Weights of a small transformer language model.
Architecture: RMSNorm before each block, rotary positions, no biases in attention or MLP, untied embeddings.
MLP neurons of a small language model. Each row is named by its layer, matrix (down: output weights) and neuron, and shows model dimensions 112-207. Each number is 200 + 30 x the weight over its row's rms, rounded and kept within 0 to 999. A neuron's up and down rows have the sign that makes its largest values positive.
After each neuron's rows, "fires before" lists the tokens most often just after its 100 highest values on Wikipedia text that the model never trained on.

L7.down580,192,172,169,271,135,157,224,200,190,147,164,165,249,219,198,208,170,207,192,129,167,197,186,238,182,181,178,178,215,207,206,177,186,197,200,191,140,161,220,156,185,230,279,216,223,185,184,233,170,207,168,191,198,216,127,230,183,214,256,282,192,146,197,225,218,228,205,199,226,230,209,188,190,237,186,229,204,208,240,188,258,173,205,210,243,162,165,184,149,238,167,176,195,247,226,264
fires before: "s"

L4.down386,228,206,198,193,244,191,168,179,176,161,200,231,223,173,212,178,221,175,244,210,178,160,141,215,153,212,198,210,200,193,160,238,186,130,226,177,207,216,195,236,215,207,151,300,213,208,180,194,243,161,238,178,145,272,232,153,193,223,167,223,219,186,179,258,214,171,163,240,246,207,179,193,229,189,199,154,247,162,207,212,159,166,186,203,196,187,167,222,236,189,221,255,200,200,198,216
fires before: "=", "t"

L7.down170,218,214,184,183,214,200,248,251,183,157,243,173,193,198,189,210,203,220,150,212,214,130,171,182,151,211,192,236,232,166,177,195,165,189,238,239,155,168,176,177,236,155,179,181,198,158,191,247,185,217,163,242,260,241,195,196,225,202,257,211,201,178,187,215,167,216,212,251,153,204,174,211,234,200,259,210,228,259,194,203,224,259,214,281,222,186,236,173,236,204,208,218,164,197,179,211
fires before: "\n", " —", " 0"

L8.down294,227,193,176,150,257,180,175,191,199,199,172,222,205,194,224,141,202,229,201,204,173,248,186,240,184,170,194,166,208,239,225,197,186,211,194,236,237,138,217,194,198,231,213,193,207,211,216,180,171,198,157,180,191,199,223,267,135,233,217,159,246,233,233,201,212,155,230,203,161,193,222,227,196,168,232,177,183,167,193,194,208,186,172,212,207,216,231,205,203,190,228,220,199,147,200,220
fires before: " |", "%", "iv", "ent"

L4.down656,171,226,185,148,202,131,218,199,203,224,144,197,202,201,145,182,212,247,225,210,187,205,184,157,163,172,185,172,235,199,217,197,184,301,139,157,232,155,173,218,107,206,206,193,207,208,243,232,139,241,188,242,197,155,197,199,185,191,242,233,186,174,215,224,219,201,215,219,170,193,198,195,159,196,240,256,177,197,247,144,195,177,197,251,206,245,228,263,199,218,210,223,228,173,175,197
fires before: "%", " |", ")", " (", " 13", " points"

L10.down631,230,205,194,200,236,243,197,214,167,183,175,164,236,254,221,193,187,193,177,206,183,249,192,164,215,234,174,186,251,204,161,151,155,171,173,185,190,209,175,238,184,202,223,183,199,226,228,238,190,182,229,212,238,199,203,254,216,193,157,144,230,230,199,181,200,130,193,191,166,182,201,163,213,192,216,194,195,175,167,244,232,252,242,219,225,158,198,225,242,207,192,216,145,198,190,256
fires before: " |", "."

L7.down436,242,154,205,159,167,263,160,182,218,261,236,195,140,125,186,198,192,232,255,213,160,189,174,191,207,202,201,194,223,153,242,202,195,223,242,204,241,225,220,290,280,190,171,215,207,204,227,240,153,215,186,204,207,210,205,221,213,212,201,217,198,234,182,203,157,233,189,180,247,187,253,205,181,132,234,218,222,205,237,214,160,199,221,193,219,194,203,174,198,227,232,221,184,161,195,204
fires before: "\n", "\n\n", "="

L7.down192,156,185,191,191,200,198,195,173,194,157,144,210,189,187,170,260,277,225,200,288,252,197,184,205,213,183,239,172,195,183,177,187,207,210,216,196,147,176,168,162,191,215,185,199,218,219,230,231,214,167,245,270,222,163,222,194,205,204,221,152,221,235,157,194,188,188,187,177,191,225,217,176,209,240,177,202,207,181,154,202,186,185,203,209,210,192,229,195,166,187,172,210,194,196,113,202
fires before: "="

L10.down529,169,147,192,219,169,223,213,181,183,212,179,197,192,160,200,235,236,186,158,161,169,207,241,203,156,212,161,202,192,205,158,207,224,227,184,203,215,179,209,167,196,238,203,215,228,215,182,222,224,143,231,188,219,207,273,196,252,204,133,203,197,202,178,199,250,171,179,202,232,215,205,201,181,171,228,202,169,189,142,208,199,200,227,149,242,195,215,300,194,276,200,182,145,248,190,243
fires before: "-"

L8.down444,220,250,163,196,189,202,214,225,194,181,182,214,180,110,200,210,216,223,224,166,293,232,210,202,198,256,191,203,178,214,176,229,192,226,210,212,215,199,231,237,167,228,172,223,173,185,225,183,210,188,177,196,188,205,177,215,197,142,181,170,208,171,214,192,204,185,152,177,163,157,237,242,184,182,221,200,193,213,185,259,208,218,199,157,205,164,286,179,186,216,218,212,192,239,198,237
fires before: "-", " were", " the"

L10.down623,197,176,160,178,208,219,202,208,236,180,236,190,190,191,242,222,237,229,226,198,236,204,122,180,250,190,222,206,231,160,199,139,230,219,218,225,164,172,210,180,234,265,183,220,207,139,185,149,200,208,209,166,241,186,185,230,209,194,227,247,181,206,189,240,190,205,205,212,218,242,161,220,186,191,212,198,153,247,225,181,208,170,231,221,219,222,217,205,173,174,249,178,199,219,170,214
fires before: "m", "on", "s", "\\", "("

L8.down194,210,209,175,221,237,211,223,163,225,232,191,248,210,186,122,239,191,232,203,226,199,192,162,235,186,174,155,172,175,196,249,191,158,172,220,219,189,181,231,224,210,190,181,199,187,237,234,199,212,216,206,167,215,190,207,220,180,270,217,181,164,253,252,182,203,185,237,215,197,263,202,249,185,194,189,188,232,186,229,169,212,199,234,184,111,184,211,176,221,255,223,149,205,194,199,257
fires before: "ed", "ment", "d", "ing", "s", ")"

L4.down493,205,225,207,207,238,227,201,212,212,191,188,217,190,242,184,164,173,191,183,231,227,168,201,188,147,194,189,209,227,200,230,211,169,283,209,150,168,222,195,229,133,179,248,163,164,243,151,195,202,207,202,201,219,172,196,223,250,217,131,215,256,224,127,169,206,139,201,157,189,207,190,268,230,188,209,253,189,186,200,238,212,188,195,168,221,203,222,168,173,107,238,197,167,187,252,162
fires before: ".", " |", "\n", " pm", "″"

L9.down171,159,226,196,179,207,245,168,226,187,170,221,163,220,192,209,169,188,197,241,188,171,185,174,223,196,166,161,180,226,191,175,218,275,163,253,237,219,230,136,193,202,178,221,220,171,210,170,222,204,281,180,224,206,251,223,220,236,177,267,170,249,196,242,202,164,214,189,233,181,161,262,139,211,177,231,261,265,191,196,206,244,196,163,237,224,188,209,282,215,197,205,219,199,203,235,228
fires before: " |", "\n", " —"

L7.down691,229,185,171,213,179,138,228,231,145,204,201,151,183,157,207,167,231,176,203,185,202,171,188,173,163,182,208,180,200,227,183,212,196,208,216,205,216,153,224,219,187,207,216,223,223,190,210,201,252,172,269,161,243,196,242,215,209,200,175,225,212,229,213,211,231,220,225,228,222,147,188,161,229,155,251,221,159,187,255,211,164,230,189,205,197,157,216,201,206,186,204,143,148,159,192,221
fires before: "=", " =", " and", ".", "lit"

L8.down29,180,245,151,205,209,207,174,149,181,222,192,248,201,207,199,196,225,254,229,206,171,218,162,207,218,167,222,262,206,188,224,301,181,172,237,171,188,194,182,230,164,161,195,243,172,159,185,210,157,216,232,239,236,224,180,236,168,240,173,190,235,212,204,187,216,174,247,185,231,220,147,194,168,241,232,207,155,205,201,232,187,209,175,198,234,170,161,200,219,226,232,143,216,183,191,172
fires before: " |", ".", "'"

L8.down184,226,196,215,218,154,220,212,197,216,236,149,214,234,165,179,177,183,240,228,167,147,223,222,150,125,227,170,173,161,219,231,186,214,242,192,242,171,217,203,162,227,201,169,196,199,238,143,150,187,246,160,223,240,161,168,180,249,231,202,158,205,218,131,174,243,231,150,252,170,179,157,165,190,169,238,202,170,184,216,232,133,163,207,177,141,177,202,224,195,200,215,157,196,225,110,207
fires before: "-"

L7.down368,216,231,226,188,196,197,230,171,201,246,212,183,245,198,200,201,203,176,212,165,218,223,154,192,240,194,204,211,201,213,173,237,210,193,194,243,205,158,186,183,195,203,194,220,177,218,166,232,192,179,201,249,205,195,265,126,258,202,234,206,192,246,212,188,204,244,196,183,218,153,235,199,242,211,215,224,238,165,171,222,207,177,214,193,211,221,143,230,175,185,188,189,212,184,187,217
fires before: "=", "In", "The"

L10.down321,188,224,221,200,199,171,188,207,191,209,262,226,209,217,219,202,212,182,237,229,195,254,198,177,176,235,194,172,222,154,254,178,186,216,212,218,242,172,219,208,235,253,189,235,229,252,226,234,177,202,213,252,162,207,187,160,162,131,277,235,195,212,179,197,179,197,178,184,167,224,198,209,207,177,247,196,195,175,183,206,217,252,170,261,241,189,224,238,235,230,178,219,198,171,195,207
fires before: ".", ",", ")", " and", ";"

L7.down446,132,172,220,242,223,197,188,205,175,209,207,156,193,227,212,212,182,91,200,238,237,179,209,204,188,195,182,193,169,172,184,176,124,199,197,155,255,156,186,187,240,224,223,222,199,151,173,214,199,251,221,234,229,166,262,180,215,221,229,162,174,224,215,194,194,141,147,206,205,190,221,184,161,233,232,175,178,195,159,224,245,207,162,153,226,232,265,183,211,294,195,204,178,214,170,159
fires before: "-"

L7.down336,235,233,152,227,172,253,201,155,162,222,224,162,227,171,236,209,240,185,213,235,198,238,200,210,189,177,175,169,176,196,211,187,239,210,167,246,217,213,262,201,227,201,215,231,215,241,197,179,207,168,171,175,146,151,236,180,165,245,194,192,218,164,183,212,226,120,175,168,135,212,162,229,201,189,208,146,188,209,195,206,156,126,235,199,182,224,240,189,220,191,185,120,177,189,162,215
fires before: "s", "ve"

L4.down515,181,166,202,223,142,194,218,227,303,235,187,191,196,137,197,236,217,196,181,170,193,250,246,190,207,152,197,236,146,200,194,223,179,238,209,266,199,194,183,214,228,187,212,246,192,220,197,193,160,178,186,220,189,152,191,177,183,217,219,264,199,180,160,211,195,250,190,201,223,226,230,235,185,177,212,194,215,172,220,179,168,209,262,220,260,235,176,131,201,178,178,251,184,237,188,183
fires before: "7", "0", "8", "9", "4"

L8.down162,206,168,222,160,229,241,168,154,172,183,230,177,205,210,223,242,181,243,220,191,181,189,270,186,181,218,142,255,254,212,163,216,187,148,191,231,214,215,154,156,212,201,155,227,182,196,228,177,192,226,171,184,162,237,220,185,160,205,211,191,211,202,180,166,189,196,180,221,148,202,233,188,169,153,201,201,219,197,174,153,169,247,142,208,201,220,285,198,255,197,190,158,170,146,227,228
fires before: "=", "\n", ",", ".", "\n\n", " of"

L7.down179,195,153,208,231,245,213,151,172,202,241,183,206,202,160,201,173,202,210,202,192,214,207,202,185,184,179,185,210,222,186,169,197,244,215,221,187,189,214,211,171,218,185,239,203,201,222,229,181,170,220,197,253,219,178,223,170,154,194,223,191,235,196,193,199,244,153,256,195,269,295,168,190,227,204,210,208,213,201,131,195,213,178,208,216,197,177,213,156,219,259,181,190,199,161,184,214
fires before: "\n", "\n\n", "="

L9.down183,173,267,171,172,206,220,202,212,172,216,217,221,224,157,242,257,223,218,201,172,210,218,193,226,235,177,166,209,199,182,185,197,239,186,164,225,200,147,193,168,227,208,247,202,169,218,201,186,250,223,183,206,203,171,170,202,165,225,203,189,211,245,142,169,221,184,247,199,200,205,222,225,212,234,230,188,182,175,181,187,164,197,180,234,216,157,198,170,211,180,194,157,223,215,209,205
fires before: ".", " and", ",", " in", " of"

L7.down257,198,222,215,186,228,217,217,167,191,241,205,206,228,189,193,217,197,176,233,181,227,202,146,189,208,191,190,202,217,208,182,260,202,194,195,248,210,184,191,167,185,190,254,192,171,199,186,227,175,158,197,273,203,183,239,145,204,220,231,204,201,228,212,173,228,227,185,162,198,175,225,190,223,220,193,191,240,163,173,193,214,212,207,217,211,202,172,238,191,194,201,204,183,218,165,212
fires before: "=", "In", "The"

L3.down579,142,151,231,256,191,217,208,183,261,187,159,230,206,164,239,200,216,251,168,221,222,170,214,199,198,178,183,204,167,193,175,210,174,217,178,153,198,205,171,200,206,223,235,233,243,186,142,219,213,212,210,242,168,246,229,224,227,153,188,247,169,197,201,186,219,181,212,189,222,223,197,165,185,160,219,231,208,190,197,196,252,229,187,186,169,167,219,201,172,253,183,195,186,224,184,203
fires before: "-", "nt", "l", "bor"

L7.down15,185,204,233,211,201,227,198,271,142,172,212,150,190,164,142,254,230,244,199,247,197,215,151,183,169,190,166,175,163,209,248,168,225,235,197,229,226,211,184,191,204,196,191,195,191,143,173,254,216,187,278,173,245,178,229,189,239,190,227,182,159,206,137,154,171,158,144,198,168,247,232,182,177,225,176,202,250,198,192,170,166,177,178,252,186,163,232,192,153,187,189,252,213,206,129,184
fires before: "=", "\n", "\n\n"

L9.down38,229,194,203,227,173,201,212,210,177,176,205,172,224,172,217,224,220,215,171,253,177,266,190,208,211,235,200,160,225,261,223,220,232,221,201,230,203,192,204,209,234,222,219,227,197,173,152,182,203,177,184,195,176,161,254,221,235,200,172,249,257,194,213,166,108,214,241,267,256,232,220,218,239,178,105,186,213,166,220,196,195,178,208,145,236,202,198,166,192,250,215,202,239,184,157,204
fires before: "="

L10.down363,233,232,219,235,155,256,160,169,185,230,150,235,226,192,237,190,206,194,169,201,234,187,158,125,189,211,198,190,189,218,194,207,200,229,192,165,194,214,189,200,189,165,265,202,204,222,199,204,148,190,224,201,191,178,226,153,225,161,190,195,167,225,243,157,198,222,187,157,211,188,192,259,177,218,198,192,197,165,204,208,165,200,184,176,165,144,275,228,168,177,220,169,229,217,145,192
fires before: "s"

L8.down489,179,198,249,216,165,213,160,208,217,233,177,169,189,219,247,224,235,228,226,226,179,193,176,250,236,197,231,215,214,239,197,198,190,159,185,204,184,184,228,120,192,242,221,241,212,199,163,165,271,203,245,239,220,183,189,184,212,165,159,188,275,254,227,193,234,217,180,208,256,201,217,192,170,169,261,232,230,196,231,159,204,167,220,231,195,179,223,209,169,174,242,209,212,231,162,249
fires before: "=", "\n", "-", ",", "\n\n"

L3.down100,235,243,183,185,178,203,200,179,182,203,169,217,177,203,177,232,151,187,205,204,182,190,235,186,223,214,221,152,185,264,211,208,227,201,217,188,199,151,166,215,183,205,137,179,169,206,198,219,191,211,221,193,167,174,260,239,203,190,228,184,220,266,223,205,174,228,165,193,166,162,175,264,262,251,224,269,259,237,189,170,150,219,238,228,190,179,170,229,211,208,236,196,166,134,254,183
fires before: "=", "|"

L4.down462,216,178,202,220,234,193,221,206,249,213,215,203,276,204,222,204,200,216,208,230,193,166,261,202,179,173,163,197,214,223,180,233,232,220,146,174,245,134,127,178,172,167,221,215,187,155,210,220,205,184,194,216,212,175,202,188,165,200,191,201,142,230,180,251,238,214,197,177,208,190,188,196,165,188,171,196,193,175,236,178,238,214,219,173,171,226,223,221,160,276,211,184,242,274,186,233
fires before: " |", "%", ")", " ("

L8.down441,210,217,206,225,199,217,232,197,258,190,186,196,209,207,212,192,199,225,201,185,163,167,202,181,183,198,183,193,215,135,211,225,196,226,180,217,169,150,164,200,183,179,176,211,117,213,181,210,144,180,243,174,204,200,173,204,198,175,203,187,226,203,194,173,211,162,199,230,147,223,207,210,181,312,200,273,227,188,181,246,242,243,196,194,162,221,164,201,215,186,151,162,229,270,165,151
fires before: " |", ":", "  "

L4.down295,209,189,216,197,187,192,212,147,207,191,184,238,188,149,150,200,192,181,207,226,210,234,221,194,186,206,221,193,191,164,177,270,190,213,151,227,184,205,161,251,188,207,208,208,191,207,164,151,213,227,192,257,178,175,181,213,180,173,176,233,141,227,174,202,230,234,251,158,220,211,282,238,198,211,195,199,239,204,276,214,189,267,241,267,174,213,153,197,232,178,200,161,195,193,196,125
fires before: "″", "\n", ".", " pm", "4", "8"

L4.down555,156,175,170,203,208,218,208,240,207,178,217,233,192,220,157,220,252,249,185,238,190,188,223,142,164,227,167,203,231,228,207,221,156,229,213,240,203,205,189,179,154,250,218,226,195,208,188,201,229,198,231,208,181,208,182,211,186,220,238,219,150,183,190,244,190,219,202,177,219,195,138,238,192,200,252,222,177,191,191,214,255,230,172,182,210,235,222,240,197,205,193,217,251,213,225,245
fires before: ",", ".", " –", ")"

L4.down377,230,188,147,192,224,254,173,149,185,203,182,216,238,216,172,204,239,262,179,244,166,208,132,256,163,179,210,182,197,199,195,236,191,204,212,196,144,231,159,267,136,159,176,245,193,195,185,226,145,211,163,230,203,223,184,142,199,163,145,216,238,167,238,170,168,191,253,185,207,180,206,151,193,137,172,210,213,159,207,237,194,207,183,186,196,203,195,154,187,237,222,211,202,133,184,194
fires before: " |", "″"

L3.down243,215,232,207,197,203,163,191,198,210,203,149,231,258,221,233,214,242,172,179,225,185,226,226,232,246,230,205,187,234,230,202,207,222,156,182,185,190,259,202,216,226,201,162,211,207,161,168,181,191,156,219,215,149,193,203,240,175,216,156,241,222,205,226,175,215,209,153,197,245,195,174,173,189,170,176,179,214,204,192,132,216,203,163,200,201,199,201,184,208,225,178,207,204,197,174,216
fires before: "=", "\n\n"

L8.down583,167,183,242,223,240,246,162,235,200,202,207,192,170,201,180,196,189,211,157,207,199,131,226,206,152,212,201,203,186,182,174,166,219,243,204,202,217,165,207,221,238,178,226,189,187,242,215,199,147,191,137,209,175,211,168,259,182,140,220,191,181,173,200,216,161,235,206,213,210,160,186,171,224,236,174,210,206,175,227,187,209,215,261,187,173,241,222,152,194,192,186,290,243,168,194,219
fires before: "|", " |", ";", "le", "\n"

L8.down286,208,178,179,204,232,159,168,244,254,169,195,207,164,246,209,226,173,232,224,141,221,212,185,204,170,281,273,187,251,150,169,245,186,190,218,240,194,210,174,239,123,201,233,185,152,178,169,170,210,199,159,224,189,197,206,231,233,183,214,211,196,171,242,213,223,197,213,195,214,191,215,225,163,188,181,209,217,171,209,259,209,169,177,177,247,206,201,187,178,166,168,171,233,216,175,150
fires before: " of", " and"

L8.down147,122,174,172,269,152,241,138,158,163,203,201,242,183,187,244,156,230,207,214,191,191,178,209,170,183,202,178,156,180,197,210,196,165,118,210,243,224,234,205,198,238,208,186,201,176,218,227,184,189,225,219,190,221,143,209,208,228,202,226,186,214,194,173,104,274,200,215,170,222,246,239,222,185,177,235,174,252,164,208,226,185,185,189,208,283,195,191,160,172,214,187,215,195,169,225,200
fires before: "\n", "|", " ±", " was", "%"

L3.down447,182,266,153,197,166,258,228,184,164,206,198,188,215,192,141,180,243,210,179,216,210,195,212,205,217,177,176,173,148,202,203,243,196,142,227,182,207,209,207,230,188,209,172,203,164,208,191,258,177,230,203,213,175,207,216,195,218,205,261,222,179,212,178,172,228,211,205,156,172,202,154,199,233,230,235,261,234,163,174,238,180,202,185,265,210,209,239,230,174,219,220,184,230,148,182,209
fires before: "=", "|", " of"

L7.down52,200,216,221,185,238,259,206,160,175,137,171,209,168,188,182,221,157,243,202,236,234,209,225,216,136,228,189,198,217,164,165,161,194,155,216,223,172,233,175,190,179,222,174,167,205,218,205,220,201,196,161,228,244,145,225,203,258,242,224,198,283,192,206,245,135,224,154,181,238,157,199,168,151,175,231,177,196,194,216,213,241,203,199,164,164,170,149,208,181,258,207,199,176,237,215,234
fires before: "=", "."

L9.down246,172,217,199,219,220,254,208,202,226,187,193,209,227,237,187,202,172,218,156,239,156,202,182,225,135,226,236,215,245,156,252,154,229,191,242,194,215,161,251,219,194,230,229,241,211,144,252,224,197,220,212,246,200,215,219,226,206,201,218,255,186,166,248,223,167,202,210,176,241,216,172,228,228,207,212,179,212,156,236,211,173,202,229,225,167,208,235,194,182,194,226,151,206,188,218,174
fires before: "s", " of"

L10.down215,210,194,172,234,233,191,267,206,209,167,204,240,228,184,184,209,193,183,209,225,205,158,206,171,214,214,188,247,189,199,190,189,213,214,252,218,178,181,229,165,205,211,173,172,200,211,259,186,197,218,208,213,183,151,172,220,218,232,220,211,190,186,251,115,163,195,174,190,233,166,207,191,202,169,201,224,271,210,198,190,207,198,192,221,208,271,195,259,219,188,229,203,211,144,139,264
fires before: "s", "y", "ment", "ed", "ing", " |"

L8.down406,218,168,202,165,192,194,186,176,182,227,159,193,216,213,214,241,233,226,168,198,211,218,201,203,203,203,192,251,196,140,240,217,200,213,201,133,165,187,192,202,124,213,187,187,181,210,142,231,123,180,157,224,226,240,232,152,196,236,201,166,189,215,214,210,211,150,170,182,182,230,230,262,218,184,229,165,178,185,135,171,164,242,212,202,199,205,227,239,186,260,158,168,166,183,247,241
fires before: ".", " |", "\n", " the", " these"

L7.down452,184,222,166,231,272,173,187,149,274,174,203,198,226,220,225,234,185,160,166,210,195,225,187,186,191,205,239,201,217,180,199,254,264,200,205,202,240,207,176,193,185,217,233,217,205,193,208,210,208,163,213,243,195,166,221,197,156,210,202,184,169,170,205,189,228,175,246,208,195,230,152,203,205,195,183,288,245,178,178,165,183,224,140,170,193,219,229,232,182,248,160,137,177,204,159,220
fires before: " of", "s", " also"

L8.down364,177,239,168,173,241,245,194,258,183,201,223,203,206,199,240,209,236,191,215,182,207,191,249,191,174,225,161,167,219,225,218,271,177,219,200,144,207,164,195,245,202,238,186,212,165,200,179,188,252,209,172,230,183,233,183,169,171,198,213,177,173,261,146,220,197,154,184,164,201,182,211,253,193,179,190,148,222,216,232,179,172,187,189,216,245,189,186,162,221,205,264,227,160,203,189,150
fires before: "=", " =", " and", " |", ","

L9.down180,187,172,163,189,212,209,203,199,178,181,156,240,192,248,183,198,199,164,199,195,219,206,151,205,186,162,206,215,165,199,189,172,219,227,194,208,220,209,210,235,187,250,258,229,229,157,185,209,212,187,219,205,180,200,185,211,200,188,232,194,214,183,195,202,204,172,144,200,202,228,216,249,182,196,201,270,274,191,203,206,178,257,177,185,231,179,193,219,225,244,231,187,211,226,138,245
fires before: "-"

L7.down378,141,232,246,211,214,218,143,227,193,165,217,198,144,246,163,215,174,245,234,207,173,136,175,206,144,178,186,199,191,201,225,194,183,213,218,198,181,148,200,231,230,175,149,214,184,165,199,185,180,195,203,244,267,258,180,189,162,191,179,210,141,265,215,149,187,195,167,205,208,194,213,203,189,189,169,192,237,210,221,216,261,217,242,257,267,217,218,190,202,198,194,240,208,238,168,211
fires before: "|", "\n", "\n\n", "  "

L4.down449,169,238,148,144,147,226,198,235,170,193,229,217,174,215,199,200,208,201,255,191,204,162,135,187,191,236,160,199,168,174,235,201,195,256,181,171,213,180,280,195,221,265,181,231,207,218,132,199,223,197,161,199,223,199,232,189,200,181,244,200,187,226,185,209,204,219,245,164,186,220,164,200,186,186,214,224,188,242,234,206,196,185,223,188,179,188,165,195,188,271,211,206,215,229,229,236
fires before: " |", ".", "ton"

L4.down597,225,150,231,133,215,153,220,175,207,211,246,224,203,213,194,195,263,215,145,220,197,168,213,226,180,150,186,184,178,199,198,209,155,251,173,132,183,241,173,263,228,199,168,269,271,140,160,194,233,229,171,201,238,238,175,159,177,229,213,204,154,175,183,181,167,174,189,210,171,176,260,207,196,149,228,207,253,143,246,247,195,239,185,196,213,207,222,220,180,194,169,211,188,212,246,182
fires before: " |", ".", "″", "%"

L8.down225,194,176,190,235,245,184,265,178,148,198,232,208,222,219,276,219,165,202,227,228,126,185,144,297,156,233,164,195,199,213,213,163,258,211,212,203,146,204,228,176,206,243,226,213,237,177,257,158,175,196,231,205,192,150,188,155,173,247,226,199,200,217,218,213,267,197,174,210,216,215,226,257,201,223,174,198,238,173,179,214,154,215,239,235,222,200,197,154,203,223,209,180,115,169,182,211
fires before: "s"

L10.down291,216,223,196,179,213,205,161,238,187,192,198,149,209,162,177,166,167,197,203,172,192,207,267,213,192,192,248,177,192,209,201,196,189,208,214,202,229,194,219,197,170,165,221,209,230,220,203,169,144,247,203,181,222,238,297,237,183,194,220,162,159,167,212,231,247,202,237,236,233,236,192,227,211,203,185,165,155,173,218,188,259,153,185,189,194,215,206,159,178,224,202,235,217,238,176,182
fires before: "=", " and", " a", " but"

L4.down328,186,197,186,211,216,224,235,269,234,217,212,232,263,172,192,191,145,216,186,207,225,202,194,129,234,196,174,241,167,151,228,215,184,251,224,197,192,235,235,264,180,200,219,212,184,230,170,151,188,189,225,196,248,189,234,230,222,153,194,204,199,169,219,182,222,217,217,184,180,214,175,200,136,231,187,168,146,172,215,210,177,210,253,204,213,136,229,154,216,217,213,201,214,229,192,177
fires before: " |", "%", " (", ")", " males"

L8.down503,204,231,179,157,181,232,200,197,200,222,189,215,228,201,201,189,204,195,214,211,247,149,210,204,251,198,213,224,221,215,161,278,154,208,242,193,181,196,177,169,138,201,179,168,165,191,224,206,192,207,201,210,184,189,230,147,245,225,237,199,195,171,226,190,220,230,229,254,222,194,221,201,220,183,234,208,215,182,148,228,240,197,196,216,201,178,179,243,159,191,196,205,148,152,202,207
fires before: "=", "The", "In"

L9.down134,206,200,182,170,214,203,219,215,224,188,220,172,229,234,243,178,182,143,196,173,163,181,237,154,213,219,158,245,192,164,224,254,230,226,197,171,236,180,223,203,203,255,224,199,183,183,177,246,173,151,144,134,196,209,224,222,220,156,138,203,167,228,211,243,264,216,166,208,230,213,150,209,219,229,190,173,227,178,219,155,171,195,203,217,239,147,213,218,239,238,180,157,182,166,185,192
fires before: "-", "\n"

L9.down253,201,222,167,140,197,177,240,238,185,199,201,182,207,185,157,219,263,233,189,161,184,207,217,224,161,175,230,173,209,202,223,166,179,184,177,233,209,169,125,182,249,218,172,160,205,136,172,152,181,223,217,175,224,147,185,241,206,215,166,193,197,174,203,210,232,158,184,183,241,180,189,199,182,180,192,172,198,175,263,252,186,169,222,178,187,178,222,165,238,227,171,224,137,199,199,233
fires before: "=", " =", " and"

L7.down37,189,157,219,171,132,214,229,216,134,164,195,200,177,229,202,243,184,178,213,274,195,206,228,206,153,275,151,185,168,159,198,179,162,213,194,211,212,205,194,217,198,162,246,206,221,153,186,189,238,201,230,181,165,239,202,280,178,182,200,220,211,169,145,170,157,214,224,199,192,246,206,210,183,105,166,160,215,230,195,225,232,257,223,227,188,158,222,195,156,226,191,215,207,229,211,222
fires before: " |", ".", "%"